Weights of a small GPT-style language model, trained from scratch on English Wikipedia.
Size: 12 layers, width 256, MLP 1024 GELU, vocabulary 2269, 10.7M parameters.
MLP neurons of a small language model. Each row is named by its layer, matrix (up: input weights) and neuron, and shows model dimensions 0-191. Each number is 128 + 32 x the weight over its row's rms, rounded and kept within 0 to 255. Numbers have three digits each.
After each neuron's rows, "fires on" lists the tokens most often at its 100 highest values on Wikipedia text that the model never trained on; "fires in" lists the words (lower case) most often at its 100 highest values on Wikipedia text that the model never trained on.

L4.up821:071124197152175162150148137122081180113136110130157112148124100175153120114086096063132130217139130101164108164132201117108145113121151067097122137111185107169097116156152121118090100208202083086131122120132130124137108167094081156166144044136105120108146078144155127153122106098113095133064163163132142134151096173081095141173122136132085152138178172131155160161114114149124094125108175100112146124124166109192171085118174064142097129141166136153104078119142133142098104106057104185028140211108060184155122131114145096110148114099146115101135115118091104156162189100119105108
fires on: "oung", " result", "ball", " position", " As", "ther"
fires in: "young", "position", "basketball", "result", "results", "williams"

L7.up382:145163101152102130176177146153158125150108135146104103143167152102103121138129131153152073166110192112089105114146075111057160103148159191158127135106128162172104112125182149089090140109169093131136149051127129089120140147112179129121122150107122092137178110124118071154074185126142149087111071175151124149115131144139126078152074143131131103096152119195095134163118183156089123193138121159120060127152148136138101152124108073066130153111086152121179078118130115134068127116100110205091057110145118093122144145168126138096154174131159117165143026140085130159139140125171213154
fires on: " to", "'t", "I", " I", "s"
fires in: "to", "t", "i", "s"

L4.up543:096124135142152198131147133110096157101152127055065112126128122115123127106128168125172157157180139157103193151117085090124189148152185128161140158163059146142080155169103160129140108095164126154118139073136120193102086153124078167157133111117114142140132157106111100129092083114162081107128078140093069195072103174118139123145127159082138106100058124146174147128150102128081158152147167062104108089144185147125197172152122117026117148160160148100109127143130129110066180190085093159115125134109136106142163142172149086171097140147134176146176110124157116097047177091144164150
fires on: " well", " large", "pp", " up", "oin"
fires in: "well", "large", "up", "preceded"

L7.up803:168117126089117124065135128100130134090133119147146103126102123154146044153122075143158109129202129119105102162116152119104113114142125091194192092081102065162108149098103094132141137141121138119063156123137170154141097149068170128127135140132153137146124186183106124130086107062094104147069150102168076178153147184124101100140191168157166113160153138153089144139129159131125126132116194102105146088184110091098102094100140095131092134174165123095122150113159110079090152143089126125129078140176096096168106179170132206158115086095140156175154106165177178110142190123146195139
fires on: " and", " Ar", "ootball", " off"
fires in: "and", "football", "army"

L7.up669:133139133060174113105099225115097088198135124119114169100136142106157156141084170132214085169083123162142095123065110132138149111172217165157160159087119133140077110038113115113184128160165147127104136114155124092114108146058120132086098024107098117147092113134153125133127141179105154126140106134126129129094112160119114159121115148117110124155141159168133123119138180132121131149136148144059091136110166123116148183053155102119138096128137086090143149077157150115071091136078092112129136157146168099083102161125195138089156174098117215102091111129161091137170143101153169103
fires on: " with", " are", " where", " included", "though", "ith"
fires in: "with", "are", "where", "included", "although"

L4.up120:166145145124132111118159159140172113133146155148095132167175109133089146180139170148108118142208128137126163070125151150106140168110115145148104063115156145108084159132131125149085123155133121124140079075107139166045120135153135175102093126202144121122171119109140085107071166075095164137065106171151110161123106148070126135183137121135083159096179143089166167171090127119132127097120131071123065189128153056152134119150112105143175111113092122124132003044098126089159130144106105139122083147159125066115140090139136153124090089114145169140097128093100128156178170115200097130
fires on: "ince", " member", "stit", " house", " information", " House"
fires in: "house", "member", "information", "since", "institute", "prince"

L4.up814:121130126126182143131190115129072119078093184087117138107105055147125100131083137134093126164170133134150118124079149159111149142103167160145140125103114127118115117115128138112127153139123082149126160124183110165112115096126172115130141074135134097158101163159142124111157133127099137205143055150143114128175085124089093039114127148120110144134174172101167093153149114143172072196148071115123136088105141148173123109128128159126104166114163127086146178106070159143094077146146101099112078136109076117114097163191166109073118073093130179190170103095114154115129147160129158107
fires on: "ilitary", " join", " bec", " kill", "ator", " Roy"
fires in: "military", "joined", "become", "killed", "becomes", "royal"

L5.up111:183134141139156150124113177094087157140088162052071145098097108087134122135095146110141115194134145109075151156133173116104123059193174121104127095109113122122118154153167151134124139172166164102148213106155105094143065132132127111129087128065114078155104130111136127178049109137073180133143129141121165116146136137138164158157159161164145127114157113150114187129127155143105069195142190163117125079066160088121154177113091110132139141158126056122183141041142119171134106112116143104085106146126091084055135186150154110095137128100094104134112148129111118125128135129151123144
fires on: " and", " they", " is", "ently", "self"
fires in: "and", "they", "is", "himself", "also", "was"

L4.up889:152128148169087130155210146145162175081117147125128140099123135154080067094152171138052108136157121133113105143096122133129149090131077131126215138119120102114110112126136184115060103085083025118067140078096095091175090139114139140155198156163146159086126158108100087158076168115137166146068134154164144136052138122133115070189154109107197148135121176137097132140120157125125138211147156094133069158134128153199139087131111113153125128129131126114147162171068068116108137134134091169135179168144116137167157142142131170125102128136123169133115152104113037133158144135088159121
fires on: "ston", " curr", " mod", "ference", "ruct", "–2"
fires in: "gladstone", "currently", "current", "conference", "2", "models"

L7.up821:109150204138125116090135195122114165102163136132184137105140117114115106115086167188104104138113124099120141096143161130090168112120099092121108142120131084161046126090186171168135095107116082071105132100095106116167108140089199145162183173109147106143114164170115055129044119117119158154123091095107094116113146185126097108163174184150152165127144104145144145144112139119126100162124138127101079122190146098191079159112134113121081082162152110162133112118096114144087162158137159123066181141183064144153094133095114207142135131040104138154129126137118145061101190159111095160
fires on: "–1", "L", "C", "-1", "R"
fires in: "1", "2", "fc", "0", "fra", "ger"

L4.up511:112176172178173143130126131103147142166130112153146105113157149101156127131081148113101138146164162122134140123133124101091139078119152107130145125143103150090139105117103245112178109123098101162134165065151147126140116146119187060121114148137117121131086179196092081202104143104073107159110133169103124143181124142101060143110166167092192136087096143137039094160117122119136109136177107106146126133100151108132108112112151158152157095134087089104132095100034116174137140130120155077170158115131143046179060135117083188097118101100140142180057153132172124145147179142147140174
fires on: " School", " school", "ee", " right", "reen", "duc"
fires in: "school", "right", "age", "schools", "tennessee"

L9.up741:085113136066101125138141130115090138147120120119137178163061166134116131130167132169102110152095164134093110136154109157136151053096112097131124147086111144134146100097147136116192092181134095134129082152150121087091056126121125127173166115076135146095077066102077133128062159118089094153150162162115053047201137111122143156109105145117068138143133117184145136121170194065104174099150175142098099137115167139128134201077100133079133173137125122105141109147138120106098095170128151136109110128114149117106143118138193075160108128140162211154118115112087153125143141115155158194
fires on: " he", " was", " al", " one", " most"
fires in: "he", "was", "although", "one", "most", "no"

L4.up942:158109170124101187136139123100134179109145202131094099106140151156067086133123122119115123107183106111159119060162111170109122126122066119150109114162137125109109103096169074089084141100153053152084111126084150139065134169098075109137176094132116163155081154088215106161132189106155151132119103127091106159147156172094114099208162156106101127121155130095165089132059135106114089121184064175158116115081203090155122155151084084108119123190116161140181170116091120144208106153071137165119134121150158104134132132112155154134118119163154131148087123099111155141109170135159177148
fires on: " album", " used", " design", "are", " own"
fires in: "used", "album", "own", "design", "albums", "share"

L7.up130:165102121139135095104107132089122131049112119139152143156117104152092115142149118171100110222102133146177133073118111143169122137150147099116213094124191074161111186121080156108139155123146092126133157094146120138139155122109176156116126174145103107079134136186021113096134135132086133127068097138129110140161095144056082109152106133154124134158157134126194097109092150064158122161111084090123078144171123136098088136107156135147108098169112152090071088089113126111055171114105127155170163143126117140108125148104115175126160096149122194151180107169129192148127133128189099176
fires on: " to", " was", "it", " first", "re"
fires in: "to", "was", "first", "guitar", "are", "were"

L5.up687:126135129128077154116106212125143117137121116133161142092097125117074117123177108104043135097188095113118130111121123114172142118128121190138117116134079148124183092147132148135117126113091096173154160099144135079155120126030097135070178124163131124144085131138104131091102135121054116102097111122106164095133112108102156128239116159180145180131082122119090183143094101137115150134145108127178122170135123147117154129093109081087134136148172139101109106134138126177097168149104173159126235186146224080110179147159137177097132124081069079154139172180135139097133160163158112174
fires on: " time", "ences", "adium", " place", "ference", " office"
fires in: "time", "stadium", "place", "office", "conference", "children"

L4.up680:182094135157184128144107148146127090147128117106105153076142096073174076140130109157100177167094178158178208118211077153137159156203130088134114131095145175149083088117092117150107155139128113059130121104102115128141133165153120163157137136071065165054166165106124107166119159153073135141127175133092076070172082154132080171173142147150124150172149155164087146116137074081112145156161181106129144108162160087091115076097100127116169123155094152151144167144107105091059089221137127127116064150147151058146089073125124124127131108123174140193123059147105161116123060139118078100
fires on: " join", "ret", "erg", " left", " repl", "tar"
fires in: "joined", "left", "garret", "later", "forced", "ontario"

L4.up408:127160114167175181108143139105067135088126135062144146118096091153095133122125101146107103070124133117186125072139171094078113158122095138112187108136133102142144112176170109140100127113200138098120113108141094132200089136147109134138130115163159121148078148076144124149098143129148137155179155148096122164128114130089128150131135108170153131195163177128135098178132168078131094154148116136083047098113090134100128139057106106098112183125127110037134023087127123101092186149153150099149143142139157087101141188216105167042075129094144078144108133149106148120129143149093145126
fires on: " International", " world", "ature", " years", "ences", "cess"
fires in: "international", "world", "years", "nature", "data", "literature"

L5.up612:165132127125122177108115124118091166082079207128167131122122142121132104140106164094142102125086133093122160092179130127065113149142065110124171116111144094173074137117102133136084138067134119079103146103147100126110066183102160142161193156167123143134104126155056066133096100106101110141110151129100135136150094176137145103113132162171162107133104086095132107139175170039165094199178099079090061180177144117182119137080084063150101108211124111150115138135141118129132142169106151152112127154117116103148134149158127210128047136149128112170140110118167134179093201087135107140
fires on: " to", " and", " was"
fires in: "to", "and", "was"

L5.up458:064109150096179060126171096090107129150148167069131136096089138143115170154093183095088117085103119104161164101129122109141138168131055112110158120128147124184059121063092149113145097129152122115155127116179131045116191140114151111130175075141150109171158091125108109079149152059137106155149120114134135118174118119096113102240146093120173173059124163088147151103142181096132130133132180146070122168112136099115168210106086065166122118066121173131151073163158121130133087091142068157128064153091139168145169111118126088093081102144143146139119171154128086096094150120103128180
fires on: "D", " time", " long", " small", "istory"
fires in: "time", "long", "small", "history", "sadf", "second"

L4.up130:073143110104138104128144150102141158142135154139106122136098100062130094131163123173166156119122106139126067121122079043079157184099138103197083137062124083194149142114115117180065051064128149112122121150134150159159077139142133156196136139167104162108114154133105136102079182139154121125090150096150140137145169171146099110155137165156089141139131150117123148104082150099092093152093116150134112175114135125145165089108093110143176199148074140129153107144167162090120093129153144106091061134149112106107152166156123138159130175176116109119124125136148094128074166151102129057
fires on: " where", " major", " father", " last", "app", " own"
fires in: "where", "major", "father", "last"

L5.up232:065146135122165173145086148091041086178105174104115138126066118127117191094138170103155121069126060121126156104108134113153123080172088112120128116107149123115166109131153126088057107138130119081103124120121167146161155088100151054121150118109185177102082154137179127088151146102112119198155136104084129121201092156155143116115137118096118139106114116063194124083110062142154082109127185091113129159146140057180109129072166109082144165093181125165112162115144124120146133151123168109113148185181139174103157136153210137143143176130118121128187127130098135061142140140150117148
fires on: " such", " No", "iz", "ures", "ank"
fires in: "such", "no", "ranks"

L4.up415:126117093108189118143149150111121122140127094140123141155169161114114170071094137114110119075117109076093185162113176095171115110164171118117120143179155112119113151105193143177182109138210167090066113130123104133134116095150126149178140061138104142142104122087087145173059128148140108111085115152060093099073166131082155113156174095148158157122106150081166108114106167123145086180217084189106113179071122095154118106169116134143162130131133109148162140134148086118060020125079149079133164156082124077179140152095189166153146107098135172159148141166163102093135114139087096083
fires on: " election", " fin", " local", "otes", " Cup", "oor"
fires in: "election", "cup", "local", "votes", "financial", "finished"

L7.up856:110106117112150164138143142087074200100126105165131118173178103133122032136077112105109094113151165126106111120101114124104156141174096120121169108091074126176117122143112089131116153142142079086096135135116096106106079215146191116130171159127089139141144144109129159149153102137140172142092075213083143101196125133072125146157123182181133163118156114131125117171115128095150089171107086079079136134124156063145178129108136054126143102150162078132151113143188153086163112139040112156110128142097152098167099171118109178070100142166114072181107131150162120124166160139152091169
fires on: " of", " as", "p", "ep", "ed", "ign"
fires in: "of", "as", "joseph", "meeting", "preceded", "steady"

L4.up602:160166119135179149102184102053091124078080115113106129113128171085126119162139127126130156095141130184139138115164121114156088086135192180106192158122079114111132136102144164118133130109170148068128179132116135154171136111138123132110143100089108134194118137103163099155147139116095140180077118131133154189144093187110128117139044148145082095193176124135112081130061136118207136165130095163110125123152085125165130147150115132175108178168177125065118141079100134197102112152107079145111161161090118143080091117145090109109134155069099177138172142102131126141179124100145124162
fires on: "ument", "ody", "cc", " album", " he", " Year"
fires in: "body", "documentary", "according", "album", "year", "he"

L5.up830:132107077105131117177201153106137118117103147126162128162150124096105105187128152136125187175133077063118085114139109170096143148119124185169106120153131071070171129123171188129144066105164093143099135142120133164105096153138096138168130080191162133114130113128101179126134118129087153180055065057134135130184067126115171162205093122150100119112153122149112134109139148099120084130195101164144125167109115169116140098136132104064089088111166128115148121154125155158148092117121146134175103181167113102187126135098121142117080074082112143114132183105149125152105135161094090131
fires on: "otes", "ream", " Democratic", " species", "ependent"
fires in: "votes", "species", "democratic", "independent", "notes", "total"

L4.up116:174106110158175185110135152200126135107108151156136140106151118149131126176082135162090125153148152114196140102088139138130133167100144147094162097085115131118119141148106159161092134125116133103196183095160177135173111092091129122146149096181151090111117096162149137160106145112133082168022113132100130105130161121120143122156069173115147072050201107123131086188099104119110093166095075188095157150114145090157136098120091165113197133113132136153075137129175132203100131119070105143163155154164125112106129151067118143146197084106096108153097126110133165107111139111140081161
fires on: "ues", " left", " King", " Kingdom", "amil", "forman"
fires in: "left", "kingdom", "king", "performance", "hamilton", "hues"

L5.up342:128097138107104117031136123109161140087102099108182145124105146084154122185144119166165092148133147115182149137126133184109105018128129233151124127088189093103153151091161148087173122149101111170124108146063149149117082120144121148138145112131135120054119147126125121152115145123074158126130164129094087143157128154131133087113063154165057094167089099192169121100126108136133116166154113161100132159146173146109076115143103100098165139142121111105127107115036113140125086070113168173124106137126134118095121131109145128122147112084213121173139121126092122116108118141083103121
fires on: " from", " their", " left", " died", "A", "On"
fires in: "from", "their", "left", "died", "on"

L5.up575:123124154160112167107152029073133102156120183092151120112134099133088150179134131108116188142071083107093159175102128120118128147120132175160195141170106069078123127123164212086099151141126091122136164138163140135150107168065146121162133192103123120126040203115118149146084079118140106137142154088126098105109145187131147137096119177198153155128116126111093157126097126145090143161145116113099112206168190100165177121139163110142084121101082087097151132104150174136071103181080078136146106118167151109105101109167088120156044121107137173174130169134110111178109148145115098151
fires on: " his", " camp", "ilitary", " also", "ary", " its"
fires in: "his", "military", "also", "campaign", "its"

L7.up918:098136173106089107122135182125056145091168108050130141151191144168149131155079072166126126152129131112176084143099071086068139135132147133194159178158080088116118088141101143115128134074168127063122172113139079164144106122082152103177171121080135138098107136132111110154120124072121112146095150136157128162109158167061169057146098194154109128144145143167121099162103045136161146116143172062141120178169171124120168104159150111159128155140186121087064084090065139152110109138116107179171146169141183156082138127161129148199134135127126162097162126090144091111172178131141058141
fires on: " as", "ade", "ad", "iver"
fires in: "as", "brigade", "kluivert"

L4.up53:121111142123031146132116109106108120128146131165120143107109076153085098130103134163108112197189088163172176142085172127132123166138084110176100121111071116123129119140158175095109138089117119074104112101056114142128162137086141129168145146106145148151185154144121152147075155075177094149121101112077131175147168166125129070138105152164091113105187146137140136132188153123179131099112128099150071201095156143126112118100139098165188147170120100119111125083113155159128160160067106186106115137143137111140102143189165138152116116110160067144132049203105160113130099124142219116
fires on: "ission", " station", " Sil", "ournament", " la", "med"
fires in: "mission", "station", "tournament", "silver", "commission"

L5.up496:089158148081160178149142095081139141108143130069163170150163079124118119124040125157116111139105089167150118094205146140063129100113128161077088133116100102139107116158141117105183095079127132122154192123166199038068099128091187112117139145120171159131097143105119085103140129147177180144150085139098153106139119150088135212113146151121127125169086138125109116169117135143112145117126142091142158160135171089102140129115155121057121102111154140110110096112162111158100165068200137106109148106143102196161158131082144133120135107116152155105117079116127155043157044147201147108
fires on: " most", "earch", "duction", " many", " old", " small"
fires in: "most", "research", "production", "many", "old", "small"

L9.up846:170124200114160185130169136101127122194105127141156127094127133150085115129142082144152089143133103139104123110138136159125141118154104069150157125135127158105085094110120131184186168128124096182123052132161079150114138180098129114159152176105111110154067118096075158122102142077106106142147091133171081116117113129083109161113123142156110130191107134060127127202166169070064150163101165130182088081100162155087159147125105134123148165074145110090096113133135161127124204132095150069094092125140134154140088128214145180073120122165168146141184102146158124095104177204136114219
fires on: " as", " is", "th", " of", "l"
fires in: "as", "is", "of", "arthur", "was"

L7.up236:070134142110131184129107182133056169125160089164151157192141107162106076118085088144125118124116153083122140065136125151147109168153109140109115060153184114125102088081185150217138094085144048036071162105110131143140133135097176085132136138107138149103076090138103111117052151136113117142126140135085119096109114158152128123125113088208142164167157106118171161153114136130153073161141127113123090122167110097125050173138068125096136140138099150111113104146129144152094131113102205134136202111128077116148128130132099210153086139178134150153155137126130145097179186129110114127
fires on: "–0", "–2", "L", "–1"
fires in: "0", "2", "1"

L9.up971:127149160111142139073109122117069109168096109150075175113130173057079182176126134110151095149085107110123115081124151159138114103177176150166111151156081137114155110156155117105108167171195117114095072083117080192139135172155150131139139091098167102123165175081080128119130162098159118084163150144180072084137096153129109112132115107153168098127118116132144146117076170117126090172162162197078104127104118141138160153113105139133174109165150085153192158128181088116089108134146110122136112118077066125109098128166180079104107177079126099143140085101149137165141167070101120130
fires on: " it", " It", "ly", " they", " also"
fires in: "it", "they", "also", "helped"

L7.up84:167108140087142131177115085159134144083108165132127144181122100167082136086124119181124114145144122117119100132153106099132114114201123153167156122121165134109138154125119107115167117064134135167096057125171142157108212108140181157131099080173142154060108102133131144123158153138064133170106124177117127092190099089053070103173126096122116110162146145159172104182086162120181104193109110146108066125097183141105097140119156143075156138106158180041158098098082125122067120175095199164146147161125117091148087157173136159066084094131116106101143109163074142077117096135132128122
fires on: " first", "e", "ap", "ale", " second", "on"
fires in: "first", "male", "neo", "second", "map", "name"

L5.up903:112115111132108163135145120195076130086133142138121117134104094120126093097094154185069124073131135114174164117137105116144138128163093109086114134154119092128135147110145118123082204086104105088114145135126125133142088133105110131169165164161173194140061130154074154143097209146110101135130088136105166158051100131129128108098065116111126151127156129150083127100124143189135089147149082077173156113182215136126118138034136123138114106188124162125150175147148099114170133128105130096090120130138123147122098141140108165131136188147158085139153128104110118157148181167099171117
fires on: "ilitary", "ized", "attle", "ute", " join", " 200"
fires in: "military", "battle", "organized", "institute", "joined"

L4.up218:079104191123101081152136134107130132192138138119112164102111070143186106128150166126143159132115092086113132122129148123127161143187125120096128119139137089142115095095181136106060166137184133061137136105120098117144153141074120111094132142141146138124155106139154188129092157080127073167144096135131098076128141146117134121176091110175093105112161151147169090137142163135110158158168134152047137145154165122101093141148083025140107181145116109141154132105147133171041084073141123112160105179169115097119203135153115163150130056186102101123134140121092120163084164178067202178
fires on: " used", "iness", "shire", "ization", "conom"
fires in: "used", "yorkshire", "business", "economic", "organization", "2013"

L5.up827:091130142136125171136105125163101112149159145078062129118098151091079075173135126083106136124112139132131165098125183087100174083159194144119124127130111142082126111121130104118131168132163111153111170141130141149072148149116148101102115138114176186121153174070132141153099096098136158189040092155130159109228135146092135169119139197117126074121167138104163106176149063102148115111077149111085169175155150110117146194071113119137140137145163118111157154097148138108121146130079120172156077125138143100107138210152176146161102139098130037136165108162142126030070170105103103086
fires on: " but", " charact", " cre", " role", " it"
fires in: "but", "character", "role", "created", "it", "minister"

L4.up126:112096148175156122130132118117083126140132151114122123098106109106129105153114187234139142105150127105165082147073140115159128094149118181159059109144126052108107134129137086141068174098142093098129109135110126121157095214104118155146097115124141150158108155116155171179131106122096093063142142087136122181196137152085134074117141107125145129125129155123172117141095193169120119241148126149075121175129136133140082072138090168110123123187077118086150131071129117107080148111102091091096181157120147065127132161160109128139120109174158175160122144167115159067154166115078095089
fires on: " can", " used", " use", " system", " these", "ctions"
fires in: "can", "used", "use", "system", "these"

L9.up566:126145146147184174136143094104123162124102133166104196099182149140147131110113133168116141162134084127224152100105158131140149072170130132136190118104069120136135143084166108103088127177141112121113138171182139089153120182112128148121116112095113112139128092137112073095122118094060109135095101110087068080153121120105106140138161122134083104096192093110128166193154128099146071153131159136098127100228106114136165150053105131115096133144150087123164089128202134054133128093115142145062114151144114156058085107109139135116126152175104137115197158137097147123152125156121095113
fires on: " work", "old"
fires in: "work", "works", "worked", "working", "members"

L5.up52:119102206100181222112190168090096169154063169138131136145079124110117111113127094119102094155095166129203134115148140096101128162154070121105194145140131091145113100129138146157042080096131087062113109175089133096093089140087189144146136095100096132124093148154143087132115132129106144122129128149095116144167095138160093130086159145105148138114137117066128130133173161102228100207156096097137058152113187107150122143087135104172118154129088098130128135118132151124175099164082156137143149158136124128117071157124132155139073132102152121122133144109129114168115134150119127175
fires on: " as", " was", " ear", " died", " rem"
fires in: "as", "was", "died", "earned", "had"

L5.up593:172149111159157173159138116137112121081147131184142112115112123135149099108128098178146084091143120175110159075162153100093149175094128150124166164113142096128141136114063178163082102130203148056039164164112066084150126106126093159145169115135132138101099135089132099154127128083130119131123131137087168142123055141069155099133143115178157093156171147117141099188079136092155137152125090158126079131129162119143122135132152116117064151117176125080120170187130170114124205195088138136144088092127130078198133138177119072151077142134113220153165107155166081113156133133141146147
fires on: "ode", " announced", " Award", "ute", " C", " Ph"
fires in: "code", "announced", "episode", "institute", "candidate", "award"

L7.up238:138077120102106141090192150106097150126141192096142169201131132182151153124167079177081135162077091101194103130106144108129138124150141124132122151110137145161132088094161180113124167091169110123041103128176077104089126131076127109117153103222084164138139112109097065163084117119119130062160103183136067093104110175113131115138181105169087116156223104156137125172114100112160071129150112120158132110170179131103108127089150103150196192104135113106088118129123162157139107139104064164136097125111137116122135141110187173070119138157123133087171125125087123148143143113149072161
fires on: " of", " as", "es", "k", "aster"
fires in: "of", "as"

L4.up139:189085113122129137063122154141155092140127109135095171114119098143155110077095169102128119183071176129106082167101090077082129121144089096120154146167104087164155120114088180138098066167152117104135198065160109145149135185143177113173115108179161096110084152081088141122136103104145121205078094126097090108137097138114105162112140197107124120119127136143143092149102082102158098189106163180116189156171161106179106153127127185118172149166097091135146106083146161151064115071111089205195157141146163140131121139132146097097132095092100186135112131171108166152099144106136141150
fires on: " University", " Year", "ence", " Kingdom", "ow"
fires in: "university", "year", "kingdom", "state", "age"

L4.up354:148148129134094164161160081077055161163108128044107142145122144152142112097176118154144134159204085088136139099143127139116112162116181181158117100131123105122155118146165125024117131125158119092160128110082074130154068221099124148108140133162147135185081192090136168125100112075097102117121127092118106141143163120165134128144121142149102155133093100123149099135086133117106166124158147161147152078141140081106100069157076117141154104147162176136176146134114065080120123139082094113154115135182144158163117123101075125145147091145123121133113136167111122135111115121071169154
fires on: " can", "otes", "ependent", "ourt", "ten", "ung"
fires in: "can", "votes", "notes", "independent", "court"

L4.up533:090157195159094127148163122140140128148096086116144131123128114136152138148181092123147125101132149106113127086184151102111163095144148096135121105132112120099106158161128155040106137102129100096178145121102124111096123166080045140211151095138168150158128105076182120159063117164148150074090120156151149096120097091139148101156127100143104187134136172120134104092165150171168112144117241105074135156176122146147112112159140103004137149162172098130107131123136099209081126106050091147100138112148139150083110156149092183093146077149114148138152130208114075150145096101154096085
fires on: " up", " four", " track", "ike"
fires in: "up", "four", "track", "upper", "fourth"

L8.up989:113195146075093148068095141122109117160133068151122161122132147163103078122122119138121158130152128109146117134125133158078142146209129138113124144151150149132150120078156133047071113090148075109090122114126095130113183161077134162129143149115101156155139132144091113060116128078143104139159055190137096145119120173073111048175131082131116171197074139083117105160106219096156158175137184167120103095134085120136040108116143126125135146137167110104140172200136123170093114137154160120147160127110138087115089151154131134102156149113191154182126099161135170131159106145086082160
fires on: " of", "u", "ot", "v", "az"
fires in: "of", "hotel"

L7.up622:060195126111189170081130170114059128139078153115158186148116088146160096100094127142132121136050132130144173053122100118137150119157124130216145097082125110129160160140120151162106164124178178107127133130169107111146121125076132108120128035137154097090157103128124176167139167080095100137076137135077173112093114134124174131128169121156155125122177125147073090168142142077147081143142141079093112239208122168126125128079114125082100139173135153089116156129159165149106092146105145140099142135127144077136144110168125163092123117132137092114189128080087134146121142168145067175
fires on: " States", "and", "y", " France"
fires in: "states", "germany", "grand", "france", "jersey", "band"

L5.up613:102126154149139157108092175133128150178129110160111147101136124070178141144091102118165107110133153117102102115105071110100132128124136131120112162179198082081157146132210182067113170072189148157135147136146142084202082104111082146131169046121140158142121103138148124165072109173155104075105115103144112077140144146143132141168093177113103111114113128124113103138072193144095105113109137161175151116178171151140145180094162084172117190124123113120164113091108113161160086102138117164188138135148136119065162135169114099102142121069125155167132190140045157129068121119095093095
fires on: " not", "'t", "self", "ide", " series", " will"
fires in: "not", "t", "series", "himself", "will"

L4.up457:094149107110112111138111124099089144105149151116121128099140102128082148115137151155082113105120162147112183123145099072100181106143165128179113095116106104108131128096153118097151118142109130082155158078114187081124116196108218172135136142133149085128188163136177059153160138101162078126137155165142102169179112143087105168121174143153134161198092150133107120148081113106143137189209139145104118111165116139097157157095179150101177147111087138134120134039141103103165075099148130149140122133124079157142111144180057096139150092163144119138155114126064137193069167155039085155
fires on: " more", "oints", "ance", "ilitary", "ense", " acc"
fires in: "more", "points", "military"